config.yaml
n_layer: 9
n_head: 4
activation: "gelu"
bias: "all"
parallel_block: false
init: "normal"
init_std_up: 0.0205
lr: 0.00534
lr_head: 0.00561
batch_tokens: [16384, 32768, 49152]
MLP neurons of a small language model. Each row is named by its layer, matrix (down: output weights) and neuron, and shows model dimensions 0-127. Each number is 128 + 24 x the weight over its row's rms, rounded and kept within 0 to 255. Numbers have three digits each.
A block is one neuron, or neurons of one layer that tend to fire together. After each block is what it responds to, as a language model described it from the Wikipedia text at the highest values.

L5.down27:130108140175138151126156111151073160143174119122153143111117139131131116164124125137080152162165163130156095117110136133138103129098141105137114115137132100111121115113111120169100066141104084140154116139130084129173109076106097116105087137117135114150120097166153123123156149104151132106157146124122114124136105112159123120111117140150133140089131116151171092092126201153108183159087
L5.down380:125143115151114112099160080154110111119123103148129083087123157150133081138153139162135093115143144148126118157104175105097129132095134085119090108210097133115163106112161086113131163145129108153149119175105142120078159123083124155163122134176126061122135136129108137094123164131086127091132126116146133110142073126083149179135114139144115156133138113140128126110115108139129133147146
L5.down397:104172144132109175162141157113103108122132087134131160134121144147094128093145124077117138120084173132149145063136102116130115135123147123124145150089088134068122117171095155133097108113115140153067094121138144139148140100091115154139170115132119109174131113119129143067158092134112115135154093113112138112102109185088103157090146134149120110138111135115127136121151112173131101114120
L5.down440:115129161130100137125075102148105133122118092123123122134135125115136169125118117131143164132157116151145133103146128111146123117145145130134120163074162129151175112116086179167075106113079110079167112158122185126140156159121133078096129151123111108124126118149160088178148108175118148125132126130160120124129158127162126108111106120113120150142171137120153135161119075106171104132137
L5.down454:108107097091134132129129176096108139156094140098145113145138145130093104118112124123168107109142152137147130106113123145124137147101188133122168129143112116117155150170127107121168116135151095095126161146141109115105123122103110120125114139179136117134119123111080086122113132138103143116145115118136130188122122129142129137131129081126083144139102128105142120113161143134159072117147
L5.down519:137142112074109115138149105089111136162137134106144128129101148182127170135127125149109117146129146140038100065078138116107150084132124120120149138159095086143159135147133089090134113091103092101150117142153127129149097130144161129124142159149125120090155176136077150125120130141130128177143115132143151157123112170157093118110113143119129119073121109119121115086116101100138134127122
L5.down520:126116104139121148105108124109116155099096143135141121148162137096111065152128151122168095115169172104108094140129162112144136159105078110160155111162121080142127151148090160137133136107158114129116088114098114128118143099114084166130155142152129037095084150177081124118089105076168096150136126114118139153142150148119149125129109134101147132162136147142130107119126121100147153173116
L5.down594:136112115208145109138152149178126076136106119113124142170096112114123115152147140136117108083117102195095132112155119117128100134105118104140111149161163155110152118128101139118096179105150162106117163113129110102143136101147136116131110074145145176114124137113180090137124126096112141084137108123110121115135108129137163087118125120122090129123140110087113180132118163150126135144113
L5.down600:131143076128116139118078104100174114126134103172135142084141149195133169121129117147114107140116152138103119124106136128165124112119151140153125115165080129126145107136109125091149139115115086164135124108110123136109183111139115192144106154175116113143144123129136142116113063141087090140118132171110146112141092157112138144106125134134096142107172124135129106107119164117125154122162
L5.down622:121120095132117115119143114191162121131115187066121104154119134178156070096125158130139130113119113067086160152146104112183149152120113183152142133120143091149170147120158128106148131100111156110145134153112130118153104105104142110089086141145151149130134148155075124088161108134150113160153106088108125131106121114088110105138119134127143115111099130164118097128119149125104108113171
L5.down650:119128154147100115108119120123123112119091171130133149139144139108120126083143141132172101131159118149087131133104135143082122109144100128100126093124091115101139107160143163146138157130100125094131128170147131131134139122139120131106132128177123145134155137120096158195139103167166152124124151162125106103120067126134106113136118117146061106152154083120083174150106060134113167152119
L5.down808:222125182122113093107136126104131156120105128094137134138155100143158126087091152155163129173090160179172086125164180142142121090092106098110143122099120145097167133123124121130084125141140088121130135133169146172126137093091146103139142113143122134139133125122082146079121183111119108123155113147104124139079128132168128136105119095125156144084126130136107133156134087146122165139137
L5.down809:080081124151113120123132120094117081143161142144162162124134089118115136139123109146134149096166132105123125125117125109118151153137116127118144096151136106117107165150137127091127128162143104121109120153148164122113174132111150102119112151151154091097122150111136109142098143090127112128182151103156135102157149139179173123133086126142097091142071146131142149143146106153171095133109
L5.down863:121101147100158121120080120149126095091114096135127127097132146137103178110155159130120090150092109152140145145110113144114164136139104161122122101094097139111171118119118104151114131115145162152156111133165136089137148099111112135161110147151082218090125124139161076137147134156132096122108130145129107106124109130127133121103111128187155168113140135130149110155175136127103162169101
L5.down941:117113120151100166132115072130142151121107119110119130142136168136171159114152111118107167117156130111123140140161117133105115160137154102138139081140127100123145135086125133077126101086150148122100124115122125137085136131142077121179165167124119095175131144131127061126107140084108137134148141159122149126152099123125157119127090129124089196135107147155125114137132125121170141140110
L5.down942:135134101136076128145129159106144108111139168134128098108120102133099142148110124085142138117152161148134165102139103121145167140081108108126133128128103135145100133133109122144138132133111156187151139092105134130129137132162134109107112111135112025122119148119146125129133100157114135171121120075099142112151140120170127128126133085160152121113118156144109136122099131126104148146121
Responds to: Partitive "of" after quantifiers. Mostly "of" after quantity words such as one of, many of, some of, most of; also "of" in House of Representatives and line breaks after article-title headings.

L3.down641:143098116135135159132146158105149136118141104109091114096116184125108101154078128100103146155098159131111165151130166127181105133086118126097109111164105140148111096168108088128143147147155130146144147151159134173161124120097122117147151136111162123141149136116108129130078119118185165119100146136126105143140131149138117135134105107120145132138103097134126168131158121175138093186151
Responds to: Connectors in number lists. Conjunctions, dashes, pipes and prepositions joining numbers or scores in sports and statistics text, e.g. 63 and 69, out of 10, 0–4 |.

L6.down452:113122131111128163114146151108088143143118113117164146089111103140136103126142162119189126120130184128168122154088126122106152170131133140137142103134136157120144115141144125153123117120112152124124127105108150114151128121119121095132115108146086101139169143098158129162143145119176141126152135110173130129118060136126143139133090152091117142174160173129118147125108125088137109109120
L6.down738:138106124119110115173096164158177120117115143129097163127098161118109143143110129113119119132156147123162091110121167168128134109111132073145106136139132134128104117168100134124114112150084131078146109165131133115123152178145125127133138139175115197094161126116102129126136124144138117154154164116173158113112120102144150108081114118108106109147116062137125134101107127100119111131157
L6.down856:105088146126102117130129144105143153130136135142167099110143140113110163117138135128126094147144121188133162143105165153085110125118090117130115113168155174127111119132100142098090155136136155094141128118121103136144098155081137135147138163128107180112109091161138164174148132163161167145132126135143114090116075149105132135164093119110099130144120139161153111099135126097157084095089
L6.down869:128141148110112137126107134158164104118131114107145112138143102147099138103111122147109128158144091115155113122138134130094162129110121106153171136117097121068175148146141079143093113157136106023137180128128150134122123143138089116167105103139141118168132111098127156148091103151163152114160116126143131111149118104105122121106112109077156135118111132124132148121135133132109104117148
Responds to: Detached space before words. A standalone space token in mid-sentence prose, often after function words like to, on, that, before a word continues: to| find, on| 99.3, how| important.

L3.down627:121105144128167124108100145101136122126140122133121115163155137128147164096101153154140118126167082124106107124135117152149123132131100112154147169115102131122163138143111154144113107128140140109109108136119156123130160134146177151147131168188127127155176153116128074145144127189130136138090115161085078135134104134119111134090167118112099138149110113135131155164122125113109095155150
Responds to: Section heading closers. Closing ==, === or ==== marks and the line break ending wiki section headings such as History, Cast, Early career; weaker on table cells like DF or m/s.

L6.down14:169114128146158145098171105114117102114141120170129112116121092155161106159105172122091152132088142141116096077103144119132132134099113087166155134118180117107128111186119124135134095142106163138121102123143142094176137125118130085091148107093169185146127100138129112125126142108159100121170145140164086153147135136118118139098125117143088109112154130109104140103119126126117115158149
L6.down206:113135150112125108083136136127139120128123134173106150170119103142149139118123151096158142119106097149112140138137080130089104122140113124094131117112120144122103178086112133133165134151165123127147117145146154130144074113145144108114121086110109117121156130111128133109166094149071095146128127115168153058040125101117132100105107121139166138106154112101155122134124154134111097113057
L6.down474:138123115130134162115135159159129132178087162127108133118121129118140110121130121064145096147101171128090140132169103116124121126104121127158161111168133103095088109115134083125162145134113117141104113108112130148100127120120128137093123109115167107122101097133149143168143156162087155101158059143141146102141105145147102100101140119120114120105140104103129117155125139152127104140116
L6.down744:100108116130123140097139125126109124120126133138149139086132116138104123138130139152107103088129103142093113128095163119156189164130158121145131145116153160128146090131077122103164126097165113078049157149159090124107136112137146108113113107148126163125115149128098120114131116087105140143105133158190126143108136140140127113120111133134129174140140129092141108131130094075148093099138
Responds to: Mid-number punctuation and digits. Decimal points and thousands commas inside numbers, plus first digits of table figures, e.g. the dot in census percentages such as "6.7%" and "1" in "117,491".

L3.down224:139116166147112116095125148140103119097113089113133137148091132128101111118158129142134113141127107100116109087123120115121150121148099112137148072137082118084146124109110097135102135137138096033103165099156186134087135123104125117102131110134113118159143154054161115163113117160128135120163106155113122097175135152135145125184114111094116113134116093137138143175132102114154170098133
Responds to: Space before head noun. Space token right after a determiner or adjective, just before the noun it modifies, e.g. "large size", "first public museum", "Chinese car market".

L3.down970:112138103092177117116105118131157139099146098154130118110132117123167121126099132088122121157168121146083139147112133140156122104157129133120113123100121155121113125143117166137148148180119119140151159130124144138126143167129125141085169123141145089175125105105124125164139107130123085149153067154180146089138121131120097173160190143129102116129087166166099148102080095097140155136118
Responds to: Temporal prepositions and conjunctions. Words opening a time phrase or clause, such as before, after, in, when, until and since, mostly in biographical and historical prose.

L5.down49:122094127097116098130124135120112121142137144134121139111137141124120079055090113099128122101128120138091168135181141113104124140173127136120115128112141104106144135096173132110118119158134087187103134122119152148117166101152150124159116138143122141090152114139102135165153087143130134179145117104114130136116125105141139060117127141149158115111109128099096143118125141111135114092120
L5.down85:111116104139107157115116117155116117171148137104109120132122122110155145154113155081122089135145115142118122149107155154134109160102131143109124154131106138104095160143162128104142097148156146122088163093122080117117097139120119139135114077132111180070106111145143144122144116082135142126120128123180173128138132146071117109163143137169143150141136125110127098129176131158108092114111
L5.down114:101102134098145076145156153127155121130104184116122104110136124131099117102106168111067114085123100115113117186103134133177169107100116126111159108120115115091117092138100171103101106132077176137138136124090153129106159190128125118124158132138160159108103118168107099161142122108156120148117092085115160152116129152118139152129130108141128141127108068119093140119191089095114133098114
L5.down182:117132150108129164112157109135108085129171119164124137175152109144179085130135126155132137093099138066145110132138141139113118098064125132131120074124134130118133111085136140130140151091126140099142113145132114122164160133118136111126109121140116101150124141103176130113133136121148092166133150095121125134125121139117137124131128147117129116116119135084130142173158166188134154101096
L5.down187:107119135097138124176109138135153115098164143125087151156130069131131111105126178150089125148149125086121124129143137104110137090174124167163088141113096109121085106155146147131100139134138130149113121158116135135110152144121128075115156117131120177114164136140127162140133161125133144113141095106110096102131169102132125107122134105090135158131162165084128164172119112127129135152111
L5.down242:131150145138156117131112083165127113102181097159108083122162113107144143162127104143109115095118147118143120106131117148152107179085135128153114189133115126130114133114142100137114121094152160095154121112168118132107099139136100141154105101104105131124124153124112141138124156135110132151181160107143123140087111161137114141110115144104103140117109142091146145144104127194121069133090
L5.down277:117201092137137124128132102148127136116130143185142137083110158122109100106140138170081138110122105160129173116128151108123077170120124177133145105123121115139091122133108137084110147113137133124161154081141127130142178118109123116170114127124145146145081113131123148159137126093119098112124148099115167092112119097138154144119134106161113104105136124131146153163121159106135086163128
L5.down301:114120138195102117148122098138106132175094086125086094119108107131155110108113141100119131127138102139117110162098146149169156156115150114077109117131130140150149130137106176157131146152131098123123148176134121123132110139158127127151126101127131149095110090106111117138137156114145115086139191094168154132113136126118140100107107138158139132159121169105095131155109122076131136089128
L5.down317:118116086141118147160150152124147072102122157109134099095136132145131104098082123161124086161125090137098168112138144150129154138130120139131089096121135130146139131153124094109182150145153139104122116158148118129129122075123120193082113118128164166135114153104134103141100142161140161111127182096150083139113154140145129123100130161138129126142119082088123162122112090127137094125200
L5.down371:166145155155116151145153098168129161113117116111157100146107128121137128124124098151131112106119104088096106099136151103114104173104134143121130141116094167079140161099151129157090097145141081094177165126148116113158109134134155150129143134128130165118105169130158130131138128111136108143104147105171153161109130121131143101132116100166106124151168107110113117186139131099118121103095
L5.down377:151102124097093115111175105120104107101129133182097115148135110101125174111131137108094132152130124168117192167132115153135156163101117121134097099142150117123110108120119170091179117115121162128140159159108149164143159133113111156083106126169132114143141155153173128099110143128127110136120116152119160082173111173088131164169121141118114164124095160135129125119100122138102174141140
L5.down460:137126098140097088135160137125137144129104159122140124140163123152124135169116121135114121154145098144124139171132106164143112120123150151092135127143119128162153112156130139179151122105152146089129149137101134133105104142100138108123120132155148045119135083125120158128095142145101112114117092120086144132140086115088117112160126167131117137133117135176150112123131104107138120100109
L5.down495:076138152130103136144188094153145099118114133089107127136138108139108166134138102134146135147113106106099156169121123148125114171144130111129121086142163146107132080120172131138162132104165115121118109123113128125118113103147128151135136201122116132130141091082101131168120151139156134167151127122133105115142108128109134090152132114157133129149109157117109118091116132124175162099141
L5.down516:150125132109136128110125086149152114162097139135099128127125136132130080113132147127123124164146097142077153143141166158123153116152113077164108086143096114153153117152151107138134098151157161110183143102140122135080123097104131167089148133150141114091112109149144107112169106104113170109151161130193143169148115098136156152174087145124108110120148116133151097141111110167136119087140
L5.down710:122175200124088112111108108123142124147111150086139148180112112114119105101119116121166139110092139147133170095073118119137116105141143125124128116129114104117131165094143136130188108142087178103121102117132117102113137169179164139144117158102138104111131127149153143065193135096150085139129119116186167136132127174121124133112131122096130138085151149127152114109141145135085114122104
L5.down804:092132135158122173136100159104166131141163154137159147107148156135158098150155146122160124122143118112159140147109148127112144101131145123114155138132132148162104112100158094107141145065136138117106125121132147148116123137104065154115112151124080161075176112131138119124131107196110189161152094117102142124106113158104146150145146159144135140116126132087156142104100129149158140107117
Responds to: Temporal prepositions. Sentence-opening or mid-sentence words that begin a time phrase, such as After, On (a date), before, prior to; more weakly, commas, periods and dashes inside numbers and table cells.

L5.down8:143132142149140139166140140105132115132146091091106137129156154087139141126124100121141115154128142071108117151127129143099127097133121117137079088143073128118177155143143147118090110161126099079170158105165124162125125121113149118086174161101122119118114153126139170119157134132149144102140123125118175107125088188140153133127143124133141170120121093134128154153132141144138157161127
L5.down64:113118148135142119149084105129095116126139119122137139156134110085116120122189120128130156125142136137164097154159157145121114119160113109169111135149138095122099113136099135137115106091065127150163122150119106163167125141119172139146157155138117120113145096163121128162148124127102142131135140148097137138117109168124141110129105099124129079119118083132140075131147089131137144121176
L5.down117:131136106125128140136107144116120131101130126132134108113148142150153099160123097084118117150072129129163122144142136137149136102153140091184152124113164123110142154131161077142110086120106118049113129063134148145165163143131134115138153131073094117101121116071155152138131084147136135123152111120164135084135115125123110145122141114130131172137104121143104141110137134114112112146101
L5.down145:173120136109154170143125101118142170119072165096149154087100119149148167101120107085083162149135142130079182182201119132138110148087108155116099126092113127094127131103155146128124116097143130122130105129184182129160155113145106110127091122120155161120149147149138110141114079116113142126117122130184153127093122115155110130084154077115154100175142133137114102159153111119132148120127
L5.down146:085125099155142117124085152155116117135107154153117124108119180085147184096106143130147158152105136132148084161123104123114133118191135141130173124113151144063145088110137119147116129144091127068126128084116131125130118135148129147131130093116125139146127121142166132098172145109142125127130137156135161102146128134126161128157154114092106127120118150149125101119130132090102085071126
L5.down219:101158104128107103182159127121130114139148119150138126109115113139096123117161117127125094137123146121168131113152126114119144098113150108106146174133125115122156125146089144108135127137125120103153148118132114159171093163078132149134113121137149088135097130084146102078117146104120105152143103123137103167073175148142127162140135147118138123129093165142129130139130123163108108123155
L5.down300:084110153132136139119100087107159133103139145132132168137115132132123122132149104117118105135143142131126135075103120152115145112164133138138153153177161130128103119090153125098104091130109102172148110132089082112142120128098135125120082103127144157128090124094121134127129185094090106133154103137148152159126152130105136140157143133140108114117129113148174107093128111111117141134127
L5.down364:140147120138128127096112165121149116122144103118165127138091132138143133132139129105108141124158129121126110109130118106124161132137126097147168141107128131097151172130126105167105157137100107003122146129104161136098139096131122131164134136144141118167128125079146080109107124129142114176156137139141120112130109106135149137130119111094137082105113121113128125182135129132123118107121
L5.down464:076136137132165117096131163136137113110132116091103135093121124098156121131139123124146142138143104070136153123121166093134113138135108124118125120095136145089127109134162115120076204184149109078164164161130130147135158132113115137135117124154118188086134082123137148136168126160080149105141163140146112114131124096138079084133127120132142079152110150140136119112139172143116147177150
L5.down487:174089161115146099143153132102145152127153150157119111143162143108128114137122133154116168134155108134107115122107145138200083137107147138137167152095126110130143098109123128139134113125097108116117157130160114162132119072118173152136108115130152046136127090109136133136123128079155130134122142134107134155137091144146096164160142170120105096133088126120136111165089081122119148132121
L5.down603:096147115131126146141076151127142065156114113164140161163106134106082163138125129158120152091088092112109132122196121127145134089107139132118168116115128116144117133147098149153106158080152129096108107136141101128132103173127112148111154087094098194074151129145100177134141130126191124146125158148092099101121126127131133122150125117128132159107152156169144133133097145141154119111157
L5.down631:114125130121136125151092134113136156106111152159118162109127126149145178154116099112126137142110150114156165112129109167128115156106160143102180128137110136095104119126207174164148120126112119101137146144101108129139096167126162180116114088124151133120126111098108136137142100158168087130150130144137129128128116105088175127106104068144100132138156111131146103085128133165109104112156
L5.down658:133078116166159109126149115136110125145088162145101150084095121078090144131145139102119135157130102158146139189152124107137092147169120167135109146137144119129099096113151130111090097160132119159149135085134161155119096093118132080123143121114121151129160112123118123106196117128139122133113141121115149125100102132133138124139143121170127141143127086098112146123125160112130178106128
L5.down747:130107117105103137110140150140111082108124114102107115116091097139157139130143170148160125078140127161111115146123193126109135128132128138069094087201151162120103132154155075077145160106147130126118109116140159098140149101150116086142152151159099122111100124144154101091085141130090151150081122114169109110151138116165136100121118126136117158142172114120133129145183095113138128104160
L5.down822:108148152072123113100166112115151133072105130122134141139090133147121062124126139136120145157140118154148142164132086112141107119130120132132125139132142114095144157096171143122139150131129147146131132110123099140103099112145154146123066092103139200123134093154173093121098115127166147162085163146135147173109126095135077194169114142116137147136150127165145098147101121161129125094152
L5.down984:141136103112104146089110128128134079123127098113120105131120112103159100147119140138130128132110129161083108079109135159154134119114136141091134126112090146129123106113109204145126052167089138099171122124119110122112117151131148140127124121166104176136132101141133138111166148121153125170196169136109145136107130157098096140131149154124158126108115113092101156123080136127135129102147
Responds to: Detached space before words. Standalone space tokens split from the next word, mostly before sentence-opening After or biography words like aged, born, General; also first-name pieces.

L6.down209:098115126116137100128147118174125097106180151129135086157141154135122124144118129130118114130147092104127135156143143171153075103164099079109128180112086115132092123152151146135115148146114133150138124103139142137121137161147166086157118094073101135086138105114141078144131103153135130150126154158130035151073158156102116134127091108120104109120096140154099127132137182114150134131107
L6.down323:119107141141132145121091136135114118163103125124129128107104111138133100060141121139138167080124140123159133152144160146100116120099091101166090129138150096116098133162127139137132124120109113147148096162123125174134127124070134106118152111181146002154125104151140121155134128154149117101164142129153111104114101146163156155135126090141161107095141116097147118149132131117107145080131
L6.down934:170143133140153146157083127121122154152146115093132141107111118117139128126103122095104128152132134096132132177156117153130137128116113155119096172144117081149100112133136132120155144095099144154138153136149142153125104126128113098103143098120119110154128097120133156099148162122108190109141105097126153162107144138134150114171098165112138115126139139163153189100111098131134120093079
L6.down972:110135168071125139122118133125134143140109157146139142127112072144132137135128117137156140146077140115118110078137089116128125122133109112120138139115090160120081142164126097144064108124170117057135123118142122106098117101146105109165108130197112156146099131161151107148133088110142116132125136130102150129090138132133104121148098141124137127146147126144107128154130109131111137111140
Responds to: Section heading closers. Closing == or === markers, and the line break right after, that end Wikipedia section headings such as ==History==, ==Early life==, ===KNVB Cup===.

L5.down33:141119153117120161153140140156147097084083140089087111094128144125117123100149122136099102118130178188130129146157138100117148170181111132180127116100110123170140155140142132167146167133137160148149102152098173092156136124119185115140129142127112159098146164111085129130137135152115111120124137161111123122113141075113117114098075092152101076078155129168061161169132127145120111116110
L5.down104:147179167125094103137155146053123079143064138130123123088125164128114123154189108137152092117124105107119128109124072120133102109124122108107124125167149122112120074138170073134147146148115124128160125116099103132178156118125120145139144123143122170144140187110106139154155142127124137115150152102146149116154139098123104113125147111100090122139130149126107160128129140115148178167131
L5.down160:111116124100121133090133105119105131122152127163103113180130105119164138107134141154116102145159121119138148117150130179111116108089147140137145121165171131051157098116133113069166143081093103113115123176114115118162121100105140129109117190101162100156103099122136098152128085095122128165122154124154129146125136139136132119136196125107121102142141122137132174168153112191106147115138
L5.down299:157164147112154150073114145155144125134110117125155097139130137150071127107178095125153103157145131152109092162135125131109136166141091146099131141074121142147089119131082101151110123140116141139146133143115166130101160137158113130144166121104109147135141141143154136127134141110097117119096088073116171091105152126133111106157150151107114138143099160120121127128120126151130098119102
L5.down311:143132120125124102154119061109108118112137140167071093143115088105133137119103156155108124101155130103093117099104148168123097119083097140135159138166127137159174120141156130130161152128134144135158130162129136120112076147102128101111115123151127128129129134123146130159095133134059102067150105137141145148111122115130137092156094182126104149121133152133108143122083102124169113101119
L5.down349:163094169105146135124140122148134140131135127121122107140102126129154127129136100143088114082139113165128144103109120145139150127144121091086129117175164154149163119123139115124146154113129137098141133109107157173184117125160126148161124186146128084123122124162083106105094130147078134104103105138154123137132119114134126107134132082154138179078163098102148129104101121140140077144073
L5.down403:145118170098144138155093144101128141140154073087140142158091119185179105113084112085130120109147110104114131127150117131131140113136112089138163093129102132138153153135124117128128112136184109138122105132158103165132119106115137177131112122129141143136121138131155123101095132118133073119096125152130141131120084120096145118120159135132152143148121130128162104118145125171160067142139
L5.down477:162165100120146076104122153104098138144150146081103133090127131125148136141144154112135151146176123116146138119111163141128116134132144123095127150109122132108138094126137107146166128114105183188130144161131062099134109157113140147134162082104127128103131140131099127126149125112135125111117150146130115170134118139135129143155167162132111087123145116122089130162156073132127133114139
L5.down494:112144109146121121133164142134147140143172106161106054105117110097086116155120116141175140115127153121134149121173183155109095121146104117112126095104148081100119197124103084134151123146107100147086130135125131114128111125122167132090121163134118133127148123160156116156110123120136126149062112113137120147137109114081096131108103121165095156129175130147120130145108124153152103125125
L5.down539:129150158140139122138108129116143150100125097162134155109138139145130166126165142119069110174123151076141130123136150142128107103076105164132105171149124127139086083112146161146053098148123126144112104181148118136133103128154088148150118145102126149117182119090117138136125113147153120135130114146166142121075140177100174169141119124132129098107179127139136130164155114141102132150096
L5.down593:151128170124130150112138140125109125079164138131118140083110152117131081101126145123075121161079120083127171114129135131157130152115133144136155097095126138147123102145131206146125094105130153126142123121160120116156095099151135068110149128096120176138151104082104107135150102159176149124141165133111137109139142138149088102112081140117160148136146118086129125107114133131100135119134
L5.down626:080145151132126136141141098125156149113152168116132127135153147112148110117158108189117126111154108103136136159089112120137115073100102146141115083088143107109121147118128143081167153146120159173139127153126105142103183128096116157113136176126114108093144128156096170157118097115160167132143103157133096120111142145125107123103112092136123136100148100117121116171164146096111164107150
L5.down694:122137111159146149132121154127080115121090152119118146103090095112115126112108097168145123123110108132140117107093113129164130117120135144165113137108071137177160117099118167194151128145163156122106112107102140123179176170141145163153166128147137116128106159124115156118165164147162116111161103133157166121146112120152138072087149139090121077090128106105162130155111125086149103137149
L5.down776:132118160108118117143139158150137150158195119173195094129119138067158122134130125140180149123125106090119145129183146172162097122103111148151088130155135135117149129123139090117158114120094107154098167139150096134166104124120140106139081184143093163090140110115155107104143116124148155163109123132164128143129028140141131130103126127147084171103148142128101130128107172129128153101121
L5.down902:083110169086117135101158128154146140136121135172133160101151135070126181142134120125108114132164149140141090145111161132166134146120107160155163106134105108112116146123123141089120114156114198180118146109145133116146120145122173128155156111174122086125165136100118102109125128145111156106136158154142139131128123138133091123092143116090072112132130160142134142127120164111104109164105
L5.down933:139130170103114127111095113119153091091149116097126147099106126127092134123127133131114128144107140157096129124101144171095113146092139162140139170086112159149102141176103134107131134128118153120176125131100131110140115182176162139141134126162125089129116179128180148115145105139088108112139099094111148069125100138094159114122133094075140110130134147091123131159111131120129126132120
Responds to: Plural -s in stat headers. Word-final suffixes, mostly plural -s, in sports stats and infobox headers and tables, e.g. High point(s), Appearance(s), Career highlight(s), Earn(ed).